config = dict(
    num_hidden_layers=16,
    hidden_size=160,
    num_attention_heads=4,
    num_key_value_heads=1,
    head_dim=32,
    intermediate_size=640,
    vocab_size=32000,
    hidden_act='silu',
    norm='layernorm',
    norm_place='pre',
    norm_eps=1e-05,
    positions='rope',
    rope_theta=10000.0,
    rope_fraction=1.0,
    qk_norm=False,
    attn_scale=0.177,
    bias='none',
    tie_word_embeddings=True,
    parallel_block=True,
    init='uniform',
    init_std_qkv=0.0333,
    init_std_o=0.00658,
    init_std_up=0.0333,
    init_std_down=0.00294,
    optimizer='adamw',
    learning_rate=0.0018,
    lr_mult_up=0.951,
    beta1=0.95,
    beta2=0.99,
    lr_head=0.0053,
    max_grad_norm=1.0,
    warmup_steps=596,
    schedule='wsd',
    decay_fraction=1.0,
    decay_shape='linear',
    final_lr_fraction=0.0,
    batch_tokens=[16384, 32768, 49152],
    max_seq_len=1024,
    doc_mask=True,
    z_loss=1e-05,
    train_tokens=183500000,
    max_steps=5937,
    dataset='wikipedia_en',
)
MLP neurons of a small language model. Each row is named by its layer, matrix (up: input weights) and neuron, and shows model dimensions 0-63. Each number is 200 + 20 x the weight over its row's rms, rounded and kept within 0 to 999.
After each neuron's rows, "fires after" lists the tokens most often just before its 100 highest values on Wikipedia text that the model never trained on.

L13.up475,231,249,141,205,194,207,209,218,221,211,197,197,186,203,183,209,217,214,201,211,206,213,231,184,211,186,192,223,165,213,154,184,212,198,204,195,190,190,249,203,223,216,177,161,232,207,182,231,182,212,196,198,186,200,204,201,202,209,192,189,200,192,196,183
fires after: "\n", "|", " 1"

L3.up131,201,207,207,186,198,198,216,209,195,184,191,215,241,238,195,182,218,202,204,190,206,191,243,166,196,171,195,176,175,187,193,206,195,170,208,208,178,209,245,165,196,173,197,199,188,211,169,218,211,205,185,157,194,231,223,191,211,198,185,204,235,169,209,158
fires after: "\n", " |", "==", "|", "-", "."

L3.up330,224,198,189,144,208,200,199,196,156,194,195,205,198,232,186,203,202,193,184,191,219,206,238,221,197,200,210,193,170,159,209,180,212,190,208,201,195,228,221,174,187,209,223,155,216,223,216,200,208,219,223,179,163,186,218,203,204,241,200,156,168,221,203,203
fires after: " (", " ["

L7.up406,226,195,186,193,188,211,215,214,184,234,202,232,220,254,204,193,167,205,189,212,192,188,229,224,175,180,245,216,173,179,219,193,191,195,206,207,167,206,214,156,192,193,180,166,237,204,175,175,197,205,215,182,207,203,211,237,197,234,217,196,186,188,191,196
fires after: "\n", " (", " 1", " ", " \"", " 2"

L7.up527,221,230,203,202,195,193,171,197,210,184,194,203,203,201,192,156,185,194,221,217,215,192,211,206,215,201,187,189,191,198,216,251,189,225,168,199,211,221,187,225,210,211,237,164,207,183,194,195,208,196,204,241,195,185,220,226,222,152,201,223,200,175,187,202
fires after: " =", "\n"

L13.up163,195,220,234,136,183,228,193,202,164,184,223,218,181,194,223,156,218,235,189,211,191,220,253,197,188,202,213,149,199,184,169,168,199,195,210,197,172,225,224,193,209,213,198,199,202,193,218,192,185,223,179,193,208,173,203,194,210,218,178,221,195,182,189,173
fires after: "|", "-", " Fe", " Sep", " median", " November"

L9.up392,205,194,200,199,202,163,175,221,217,201,192,218,206,238,178,181,186,206,277,173,186,171,200,192,220,227,208,212,173,161,190,207,210,241,188,181,205,225,214,190,165,201,203,198,211,228,226,218,214,208,173,227,209,226,220,223,182,202,223,204,187,203,174,177
fires after: ",", "\n", " /", " |"

L13.up504,217,179,199,177,168,219,201,232,212,211,202,197,182,203,231,215,188,192,187,207,198,183,195,171,184,194,241,231,194,222,179,219,211,175,235,217,192,166,239,187,211,205,247,178,197,208,212,212,203,224,178,145,164,204,226,180,215,204,180,166,233,200,222,193
fires after: "\n", "==", "-", " and"

L12.up533,210,198,170,200,227,179,222,250,217,184,170,220,169,213,201,186,228,204,159,174,213,201,205,169,198,181,200,191,196,190,210,213,196,205,208,183,188,177,206,164,204,236,243,205,233,179,188,198,174,202,208,178,208,168,211,205,195,205,185,205,193,189,217,202
fires after: "\n", "s"

L3.up205,195,203,206,207,215,202,194,222,173,199,203,235,228,182,191,212,249,196,206,171,215,220,191,208,225,202,199,173,210,164,196,181,179,211,201,207,182,184,195,188,220,194,217,206,218,194,194,203,177,235,175,169,187,188,197,205,203,180,206,228,215,167,207,192
fires after: " the", " early"

L12.up3,200,200,195,193,215,186,250,214,178,187,179,219,181,205,202,244,211,180,169,198,178,187,187,200,220,198,227,208,204,204,198,212,188,183,190,142,165,182,180,172,211,213,211,203,228,212,188,189,195,235,235,183,210,192,222,212,211,201,148,192,252,209,195,170
fires after: "\n", "\"", " wrote", " noted", " There", " that"

L12.up137,218,192,186,230,196,187,238,219,202,176,184,229,149,211,240,202,210,223,181,187,210,215,217,155,223,158,190,215,187,171,217,203,236,213,203,216,198,171,225,191,196,213,195,207,196,192,220,188,179,177,219,188,213,168,200,224,195,206,185,200,227,183,209,211
fires after: "\n"

L13.up39,213,233,202,213,200,185,220,203,189,173,189,215,119,180,205,197,191,237,209,162,216,196,206,193,210,197,194,217,196,197,210,199,224,206,198,171,194,183,182,215,204,231,236,214,196,205,232,190,165,204,221,192,220,172,188,210,228,207,198,193,223,196,179,211
fires after: "\n"

L13.up585,180,242,171,212,220,180,201,205,175,221,219,187,178,177,197,200,192,196,222,202,221,241,231,184,173,226,175,210,168,152,237,227,194,156,226,221,233,196,209,207,248,173,207,169,190,173,184,207,189,223,202,186,220,201,195,189,173,214,208,215,208,176,208,231
fires after: " |", " (", " Party", ","

L12.up21,214,202,157,164,202,195,225,187,199,160,175,191,173,176,230,208,192,227,208,167,211,187,199,180,238,183,189,215,199,190,191,205,232,186,261,177,190,175,219,198,213,215,224,213,179,170,212,206,177,205,234,178,209,202,206,205,193,209,196,204,246,195,200,232
fires after: "\n"

L4.up344,214,179,242,223,194,173,193,197,200,218,205,205,186,202,213,211,202,196,232,215,232,170,181,213,199,220,189,230,136,184,221,223,153,226,229,208,232,213,166,175,224,206,226,150,189,226,212,242,200,173,207,182,224,189,222,217,183,216,200,183,198,177,226,197
fires after: ".", "\n"

L6.up286,201,217,221,170,224,179,194,226,178,207,220,195,199,240,212,193,214,180,238,193,202,224,167,219,170,193,178,224,185,188,191,174,170,196,224,204,245,212,190,199,198,168,204,188,210,203,236,229,211,199,212,183,222,166,189,215,178,187,197,189,203,186,183,196
fires after: ".", " involved", "\n"

L3.up119,206,196,191,235,210,220,200,234,159,202,204,219,186,199,203,242,260,210,222,171,225,206,219,216,210,205,194,212,150,198,197,219,216,214,173,197,201,175,180,210,224,206,197,211,173,208,193,158,180,204,228,177,191,177,200,187,154,176,228,207,191,216,197,207
fires after: "\n", " the", " The"

L5.up302,216,206,188,201,213,215,227,217,187,187,182,201,220,254,208,185,229,190,225,206,220,180,202,207,179,166,197,190,215,190,171,213,193,201,181,211,209,185,228,158,190,232,201,201,200,183,169,210,196,198,243,198,202,187,204,236,191,205,201,177,207,208,200,209
fires after: "\n", " one", " appeared"

L12.up568,196,208,201,181,175,179,208,235,188,191,207,237,174,208,166,211,215,215,185,201,186,198,243,181,209,195,225,167,225,164,173,179,199,214,226,219,188,210,202,189,174,216,197,231,178,220,204,212,192,209,180,201,196,219,218,204,201,209,203,211,211,170,195,183
fires after: ",", " as", " and", ")", " Number", " Norwegian"

L7.up99,209,189,199,161,251,230,216,201,189,170,202,189,227,241,196,222,206,220,137,197,195,181,232,166,232,208,209,204,201,178,165,208,194,160,194,218,214,210,216,216,204,187,211,168,212,202,202,222,207,203,217,179,159,211,228,198,210,211,191,188,192,181,224,208
fires after: "\n", "-", "W", "E", " to", " and"

L13.up47,217,209,204,210,194,240,209,236,219,179,192,193,201,216,176,195,218,199,177,158,197,213,197,223,198,197,193,226,190,202,167,181,185,163,203,216,162,219,199,147,213,193,203,203,210,211,184,187,166,205,235,199,165,197,205,191,197,222,167,204,212,186,221,174
fires after: "\n", "-", "|"

L6.up587,210,207,220,153,177,199,197,166,189,176,179,201,179,194,191,199,202,213,190,209,158,231,227,170,221,164,209,195,241,200,196,199,218,222,168,201,189,201,177,206,224,200,212,214,195,188,238,161,210,174,215,218,203,205,193,195,218,173,213,227,177,220,213,145
fires after: "\n", " moved", "==", " released"

L3.up531,222,222,198,206,174,208,200,188,203,188,192,200,218,202,180,201,195,200,184,204,178,202,181,188,215,178,173,185,223,220,178,185,217,220,171,209,192,178,189,202,209,180,196,198,157,184,207,189,176,231,224,192,210,205,195,195,198,218,185,208,181,205,189,179
fires after: "\n", "|---|---|", " income", " more", " For", "---|---|---|---|"

L13.up108,201,221,163,205,194,157,231,193,151,157,184,221,159,211,263,226,187,216,205,183,206,214,195,171,174,174,218,196,209,209,173,202,209,210,224,204,193,196,181,201,193,221,213,201,215,244,184,207,170,228,228,198,217,181,191,224,207,225,155,214,201,159,198,190
fires after: "\n"

L9.up429,226,226,218,209,218,234,202,200,198,173,209,213,228,216,225,198,220,213,211,172,186,185,221,187,229,180,191,202,226,172,175,192,180,202,226,196,207,198,215,195,198,212,221,195,189,210,209,227,180,200,210,170,132,182,212,218,213,193,224,213,187,189,237,207
fires after: "-", " Preced", "|", " Succeed", " he", "\n"

L13.up142,215,187,200,201,169,189,195,246,177,197,215,184,170,201,220,224,254,211,185,215,195,208,205,187,184,171,226,212,217,164,210,181,210,205,198,153,195,207,213,194,210,206,224,204,226,206,210,242,180,228,201,192,192,196,185,228,193,202,209,182,222,161,218,153
fires after: "\n", " the", ",", " \"", "-"

L13.up615,207,199,187,219,231,203,230,207,210,168,189,163,190,225,204,228,223,208,185,169,198,173,214,217,183,204,212,215,182,222,240,221,203,189,204,209,178,161,190,218,212,219,197,204,206,189,179,182,200,206,211,203,209,184,200,174,200,204,198,158,246,229,220,198
fires after: "\n"

L5.up420,192,213,212,199,200,186,193,217,236,179,234,167,163,205,191,176,180,176,262,205,206,176,195,214,173,224,210,209,206,205,180,209,210,223,195,172,229,195,180,176,197,194,195,171,209,208,191,183,198,182,223,188,169,204,208,207,229,224,186,215,203,181,170,203
fires after: " such", "-", " anti", " the", ".", " |"

L12.up374,221,207,191,206,194,207,228,184,194,143,163,195,135,212,212,233,194,208,200,180,227,185,220,202,217,181,225,240,200,191,206,176,189,208,230,164,179,171,229,207,172,242,226,227,232,150,210,187,176,194,195,192,217,223,214,217,209,187,201,215,215,178,200,191
fires after: "\n"

L11.up546,202,207,166,185,175,192,185,171,161,200,182,207,191,228,183,170,218,164,218,178,256,186,216,237,220,197,209,180,189,183,211,223,207,208,225,219,182,196,220,197,183,243,216,185,193,180,211,206,227,206,202,182,194,199,209,200,193,195,211,157,195,200,210,182
fires after: " (", "I", "F", "(", " (18"

L9.up183,205,186,208,246,176,187,180,204,196,176,201,195,191,192,203,231,233,214,210,213,215,147,222,176,208,191,220,208,187,191,208,161,195,199,211,209,182,177,211,206,233,190,215,194,190,244,234,219,225,194,204,224,210,157,223,215,185,187,192,195,194,232,198,165
fires after: " 0", " the", " 1"

L6.up49,185,211,257,175,187,196,213,189,203,198,207,204,171,185,233,203,195,227,212,187,197,155,204,174,210,175,199,183,171,193,192,165,216,212,212,246,219,264,214,199,187,191,201,229,210,217,239,212,213,170,188,196,216,182,201,221,192,220,225,216,196,198,204,220
fires after: ".", " to", ","

L13.up461,222,200,180,154,177,232,218,204,200,212,194,229,209,289,196,209,196,221,208,177,192,234,225,199,185,192,208,185,191,199,236,195,175,175,205,192,188,209,233,177,178,172,204,190,209,210,178,187,218,205,196,183,203,196,213,207,208,226,178,203,221,173,206,209
fires after: "|", "-", "==", " (", " \"", " |"

L13.up305,231,216,186,190,211,181,215,213,178,210,180,161,208,184,202,178,197,205,160,188,220,183,184,173,202,208,193,205,206,232,213,200,214,192,221,207,208,201,248,224,181,238,230,176,211,192,210,234,217,220,169,182,192,198,200,194,185,164,192,193,193,174,222,207
fires after: ",", " in", " New", " to", " United"

L6.up92,221,247,210,176,182,155,200,216,188,184,201,192,196,199,204,245,222,224,169,210,166,186,232,178,218,214,192,191,208,206,203,216,202,231,192,177,191,192,172,225,222,195,216,204,184,187,222,200,205,214,216,212,203,204,199,174,203,217,190,216,158,213,209,219
fires after: "\n"

L13.up546,202,184,229,181,196,191,206,231,173,170,194,209,225,184,200,189,199,205,190,170,195,215,166,189,229,190,208,224,215,208,180,196,180,191,181,245,227,192,214,176,211,205,192,177,176,256,177,217,204,199,221,203,172,185,207,187,203,219,189,200,222,167,234,209
fires after: " |", "-", ":", " the"

L5.up626,194,193,255,179,183,205,203,180,196,201,207,200,174,201,193,201,224,209,198,195,186,203,221,182,204,181,177,184,243,188,189,225,208,230,141,165,201,214,210,206,217,216,214,256,202,199,218,184,225,191,191,199,223,215,183,212,219,195,169,177,177,219,177,195
fires after: "\n", " there", " ", " Turnout"

L13.up412,193,179,172,203,198,212,212,197,185,154,188,217,190,211,220,209,176,206,201,208,249,221,194,164,242,195,184,171,220,191,190,192,212,203,220,207,200,149,212,204,210,226,196,195,200,186,212,215,200,179,232,182,212,179,209,204,228,194,171,229,250,194,208,225
fires after: "\n"

L6.up545,167,188,242,186,212,251,218,173,204,215,231,198,197,195,201,203,232,182,223,231,239,220,190,211,171,229,202,221,185,188,212,201,202,189,217,217,191,209,220,174,194,227,200,204,182,195,206,224,196,175,184,199,193,188,215,186,183,218,220,192,210,223,200,211
fires after: " such", "-", " can", " are"

L13.up123,196,180,199,156,234,191,221,231,185,204,188,186,212,212,215,224,225,221,175,191,208,169,222,160,202,191,203,222,182,237,197,205,177,171,222,236,211,202,227,192,219,212,218,175,201,192,227,223,178,203,233,193,190,189,232,202,207,219,155,191,232,189,230,206
fires after: "\n", "-", " Title", " Year", " Pos", " Team"

L7.up320,180,215,219,216,212,195,193,188,196,181,191,186,200,209,187,176,216,220,211,214,193,164,201,197,182,223,229,205,186,198,209,167,197,194,213,247,179,219,198,189,216,225,232,201,211,210,239,220,189,195,198,258,169,201,209,242,174,204,208,189,215,193,251,208
fires after: "|", "ed", " the", " married"

L4.up183,192,249,180,177,187,179,196,220,182,227,205,227,196,182,185,232,208,176,218,200,206,204,199,158,225,195,197,183,169,200,216,215,213,174,196,185,186,174,160,200,196,207,194,214,200,226,170,210,186,222,220,176,190,201,202,193,147,189,189,207,239,198,228,183
fires after: " the", ".", " that", " The", " where"

L6.up637,181,234,197,191,217,213,189,205,231,157,198,213,202,154,218,220,219,202,195,196,204,251,192,192,217,225,210,208,171,181,214,228,203,198,229,179,172,200,190,206,175,215,205,217,187,190,202,191,222,194,170,210,231,165,196,247,197,201,215,223,225,220,221,188
fires after: "|---|---|", "-", "|---|", " such", " In", "|---|---|---|"

L6.up254,229,186,190,194,204,203,240,191,207,182,194,233,220,229,191,232,183,188,198,205,220,168,233,223,179,171,180,243,185,183,178,226,231,195,188,188,201,189,201,162,178,205,168,166,222,200,164,148,200,183,236,212,213,184,218,216,187,187,194,167,204,240,185,196
fires after: " |", "."

L5.up244,220,192,181,201,163,196,224,207,191,200,192,201,215,241,161,209,210,209,212,216,194,157,208,218,195,157,204,204,238,173,213,212,206,210,220,204,196,207,230,141,216,191,183,179,200,175,186,180,221,214,203,184,213,200,210,237,193,230,187,195,184,213,199,246
fires after: "\n", ".", " |", "-"

L3.up238,233,174,214,176,219,197,234,210,198,230,192,227,210,214,192,171,186,165,186,211,216,161,229,218,204,181,205,201,234,157,193,198,175,209,209,186,195,198,247,145,209,197,194,186,206,172,183,221,215,213,203,189,207,189,220,184,194,188,177,183,197,187,231,260
fires after: "\n", "."

L3.up93,237,212,190,181,199,197,203,174,171,154,198,204,229,222,222,204,219,227,201,187,209,184,255,202,248,228,203,236,221,217,200,203,188,174,225,235,201,198,206,187,194,190,218,207,193,228,221,201,193,191,190,200,134,171,208,198,202,192,190,200,182,198,217,192
fires after: "W", " a", "|", " his", "E", " /"

L7.up356,185,188,168,210,221,199,212,189,152,162,191,203,192,232,184,205,245,211,211,182,206,178,206,242,198,172,190,163,207,186,226,216,212,190,195,223,225,172,217,177,199,223,185,204,215,166,153,205,195,217,186,195,204,204,206,212,202,257,202,198,174,205,182,201
fires after: "\n", " ", " written"

L7.up173,231,188,203,196,245,183,237,202,209,172,184,199,170,218,197,207,186,191,177,147,202,180,227,206,248,187,206,190,198,139,192,220,191,186,196,176,217,189,199,183,194,214,208,206,188,180,198,223,203,204,192,179,198,230,222,188,166,200,178,187,198,163,211,199
fires after: "\n", ";", " ", ",", "."

L3.up439,218,179,213,190,246,179,220,220,196,192,212,217,217,195,188,234,199,176,174,205,191,213,217,183,205,223,209,188,239,164,195,213,187,185,193,213,183,222,198,152,230,176,196,158,186,212,187,170,187,211,190,181,205,205,213,223,187,220,186,192,205,195,187,226
fires after: "\n", ".", " continued"

L12.up521,203,224,229,152,218,204,199,225,196,193,210,220,168,188,197,216,242,208,168,205,204,215,207,192,204,228,208,214,201,156,165,199,219,203,215,211,196,205,226,172,136,207,179,250,185,216,233,189,214,161,170,224,188,179,191,215,222,188,195,168,200,187,198,194
fires after: "|", "-", ","

L7.up457,220,209,210,218,205,183,168,189,207,160,192,192,205,177,151,191,204,179,212,219,173,215,205,204,215,194,184,180,189,227,186,230,192,193,197,175,204,197,181,194,222,193,242,180,170,192,208,158,211,220,218,207,224,175,212,220,204,132,185,200,187,207,185,216
fires after: "\n", " /", "man"

L3.up436,232,247,203,166,215,180,201,188,195,204,186,211,195,220,184,184,188,215,235,199,248,223,223,226,205,210,182,191,199,213,191,194,203,163,198,187,197,210,180,190,190,210,210,205,209,236,204,192,227,216,183,181,147,185,197,199,201,222,233,195,222,236,219,221
fires after: " (", " \"", "F", " (°", " Total"

L9.up618,212,229,194,172,183,211,209,223,181,193,181,174,174,217,187,220,242,214,162,174,218,163,222,217,217,198,205,204,165,197,177,199,220,179,220,212,208,170,218,184,217,218,194,184,242,205,215,201,173,222,190,184,175,212,220,191,178,196,175,206,193,235,197,214
fires after: "\n"

L13.up26,198,243,205,219,211,207,208,227,203,211,196,226,164,198,178,188,245,223,202,205,235,198,229,170,223,218,195,202,208,181,197,182,220,212,222,244,207,182,232,234,212,217,197,179,198,206,218,219,190,210,207,212,190,200,192,175,202,204,207,199,213,211,220,172
fires after: " the", " at", " in", " on"

L5.up134,170,206,236,202,185,200,195,204,192,219,170,194,223,187,194,219,203,208,226,204,205,186,178,215,186,239,168,169,196,192,186,227,181,235,190,201,222,225,179,213,202,173,215,193,184,201,210,210,203,195,182,182,222,223,213,214,192,206,211,222,196,166,188,201
fires after: "\n", " ", " a", " Swing", " Mr"

L12.up207,202,214,206,178,213,178,210,199,197,180,226,162,176,209,231,198,225,212,164,204,208,218,200,181,180,206,199,178,196,190,196,200,221,207,210,182,199,224,202,198,220,188,212,232,219,181,179,201,213,204,236,230,206,166,215,191,210,185,162,198,212,198,194,240
fires after: ".", "-", "|", "\n", ".\""

L3.up35,227,183,199,206,182,200,200,243,231,238,222,204,238,192,212,195,216,223,188,187,178,171,188,182,245,193,169,247,206,208,187,235,214,185,191,230,199,172,179,170,209,198,196,209,213,166,184,186,247,190,201,178,168,191,210,193,142,207,212,178,209,192,165,193
fires after: " |", " the", "The", " football"

L12.up47,196,229,163,187,222,205,190,205,155,199,211,194,180,203,208,174,207,221,203,199,231,204,231,217,212,215,209,220,207,216,189,170,212,211,182,219,169,171,197,210,166,206,208,192,234,208,222,211,179,220,199,197,218,173,219,200,178,216,193,204,223,187,199,212
fires after: " the", " \"", " of", " in", " New", ","

L11.up619,205,174,202,243,186,187,188,212,170,204,188,226,200,170,183,263,221,196,203,206,199,176,183,183,203,218,200,223,217,211,188,222,171,210,200,235,206,178,198,186,227,193,203,211,190,191,167,156,209,183,220,211,201,208,210,196,171,178,216,215,205,201,195,217
fires after: " |", ":"

L13.up139,215,218,198,202,217,186,234,208,207,159,156,198,186,194,200,217,198,211,193,167,219,185,206,174,211,202,182,206,216,217,194,175,204,198,225,195,177,175,211,201,208,239,239,232,193,181,219,180,195,179,237,191,209,183,198,225,208,178,194,201,216,200,212,228
fires after: "\n", "s"

L6.up300,217,217,176,225,221,209,202,185,210,213,208,201,202,179,196,217,193,249,188,184,210,194,204,179,214,220,224,202,172,225,197,226,205,202,248,213,169,172,249,194,186,201,202,188,193,206,173,206,211,205,179,195,205,254,212,175,192,211,203,194,162,214,210,167
fires after: "\n", " in", ",", " ="

L13.up109,203,246,208,187,193,204,196,241,183,215,192,191,195,221,213,177,234,190,194,191,199,227,248,208,199,222,196,198,201,211,177,198,210,165,212,232,201,234,231,224,255,211,209,145,219,187,199,200,200,225,176,227,192,190,197,207,191,214,201,201,186,189,211,215
fires after: " in", " of", "\n", " at", " on"

L11.up197,214,190,218,173,200,192,228,226,202,186,200,200,232,222,213,232,215,197,221,168,194,187,201,174,210,146,209,194,194,151,217,208,205,158,215,263,193,200,229,173,215,198,231,164,192,206,168,171,189,211,211,190,180,189,201,203,228,214,195,201,227,161,206,191
fires after: "\n", "|", "-"

L6.up535,180,184,194,223,188,191,187,231,240,189,216,191,186,236,191,174,189,178,204,229,232,187,199,197,203,241,190,220,196,170,204,221,175,222,198,157,240,240,207,206,187,218,209,195,207,217,241,189,209,170,185,222,201,194,227,200,213,208,208,188,203,170,183,223
fires after: " such", " known", "\n"

L13.up488,199,174,217,216,232,191,179,212,184,205,176,159,215,191,199,238,164,162,205,177,209,193,198,206,199,180,196,195,193,185,147,206,179,208,201,217,206,188,193,207,252,199,231,195,185,173,213,176,209,193,222,209,196,197,198,213,149,175,196,225,237,215,210,192
fires after: " |", ";", ",", " –"

L7.up192,190,217,221,143,193,198,192,209,215,178,207,196,194,200,196,175,199,189,246,222,198,170,193,218,213,163,183,180,190,236,199,240,199,213,169,207,220,218,182,188,196,211,238,192,205,190,201,166,194,225,212,190,200,205,227,214,210,187,215,218,212,194,182,195
fires after: "\n", " =", ".", " Species"

L4.up230,194,188,284,199,204,204,224,173,199,206,199,222,188,210,205,237,194,206,245,192,223,162,192,214,206,203,187,192,189,207,175,249,190,192,198,205,214,200,235,193,218,210,229,193,236,207,221,200,187,205,188,189,205,214,174,221,206,200,204,212,189,190,201,199
fires after: "\n", ".", ",", " Miniseries", " have"

L4.up638,217,225,203,184,209,212,193,174,232,192,195,192,197,212,194,166,206,220,199,175,205,196,224,229,223,201,201,194,192,188,249,183,216,181,230,211,207,195,192,196,172,218,197,160,168,215,209,215,180,218,209,160,188,201,225,211,230,213,204,158,191,166,213,181
fires after: "|", "born", " (", " (17", " ft", "Episode"

L9.up68,207,183,159,198,213,201,242,198,186,178,185,191,192,226,192,192,242,192,190,177,201,168,196,220,216,188,204,193,187,189,211,174,223,194,193,201,199,167,235,206,219,215,197,205,218,190,177,193,190,220,186,168,208,206,212,198,184,187,225,166,171,168,191,202
fires after: "\n", " the"

L13.up162,235,192,185,215,200,173,188,192,171,192,214,217,197,218,222,191,214,200,241,195,205,223,225,216,197,185,202,219,213,178,199,215,177,201,199,199,188,177,209,197,230,222,214,181,189,192,200,184,175,183,233,217,208,124,201,212,171,216,183,205,217,211,208,216
fires after: "|", " the", "-", " in", "."

L13.up281,210,228,183,163,187,176,187,179,195,177,232,230,195,225,200,208,191,190,196,213,186,228,241,199,220,190,171,226,152,198,166,218,217,199,228,209,164,198,189,184,233,198,218,173,219,212,213,234,187,205,215,236,207,180,188,201,192,225,205,201,216,225,214,219
fires after: " the", "|", " and", " The"

L9.up258,204,222,179,172,171,189,213,193,173,202,188,178,236,224,187,193,185,209,194,192,209,200,225,246,202,203,243,209,183,183,209,195,194,180,204,211,176,214,210,175,190,207,178,173,249,206,151,188,175,197,214,175,204,174,225,218,200,210,213,154,200,184,213,211
fires after: " ", "{", " (", " $", "|", "-"

L4.up73,194,213,209,200,222,184,184,220,186,180,217,171,213,199,188,153,209,215,204,202,191,192,183,218,171,200,197,230,205,198,161,211,209,185,200,223,203,183,216,208,190,187,212,183,216,192,184,174,202,220,202,201,202,227,212,215,209,166,176,200,192,251,208,216
fires after: " |", "mathrm", "mathbf", "\n", " one"

L7.up10,224,189,199,154,213,214,208,213,190,176,215,213,242,224,203,220,221,149,209,211,196,180,183,228,194,173,211,211,196,191,170,165,166,188,221,209,193,216,219,200,223,209,202,191,249,199,167,225,166,213,227,213,155,207,209,193,199,203,206,201,181,175,210,196
fires after: "\n", " (", " For", "|"

L6.up223,208,246,222,229,211,194,191,243,200,203,205,212,220,209,198,191,213,200,205,192,221,187,175,186,202,223,218,227,220,170,225,184,225,207,195,185,213,228,198,201,176,169,185,197,209,207,223,221,198,193,235,219,227,210,202,229,227,194,198,197,204,182,168,215
fires after: "\n", " Preced", " Succeed"

L3.up379,225,225,184,240,205,177,188,229,232,182,206,192,176,210,177,185,236,180,221,221,189,182,198,195,199,213,224,198,195,195,189,193,210,202,225,163,188,208,206,179,214,190,209,178,191,210,183,216,211,221,221,217,184,162,224,188,189,233,162,208,185,185,183,188
fires after: " |", " University", "\n", ":"

L11.up57,185,191,190,189,222,188,236,212,191,186,178,172,198,217,214,257,212,160,203,139,227,183,213,193,264,174,205,210,221,182,183,207,173,191,199,212,198,190,219,179,199,191,199,189,206,199,179,169,190,204,201,200,189,181,193,187,176,198,203,191,203,182,218,229
fires after: "\n", ".", " The"

L7.up334,201,200,220,185,219,205,196,216,206,219,177,209,185,176,244,184,167,181,193,221,202,198,182,174,191,218,201,253,222,232,186,203,217,211,213,208,202,196,236,216,216,199,208,178,219,227,170,255,174,245,199,194,201,191,215,186,185,188,194,197,243,174,200,251
fires after: " the", " United"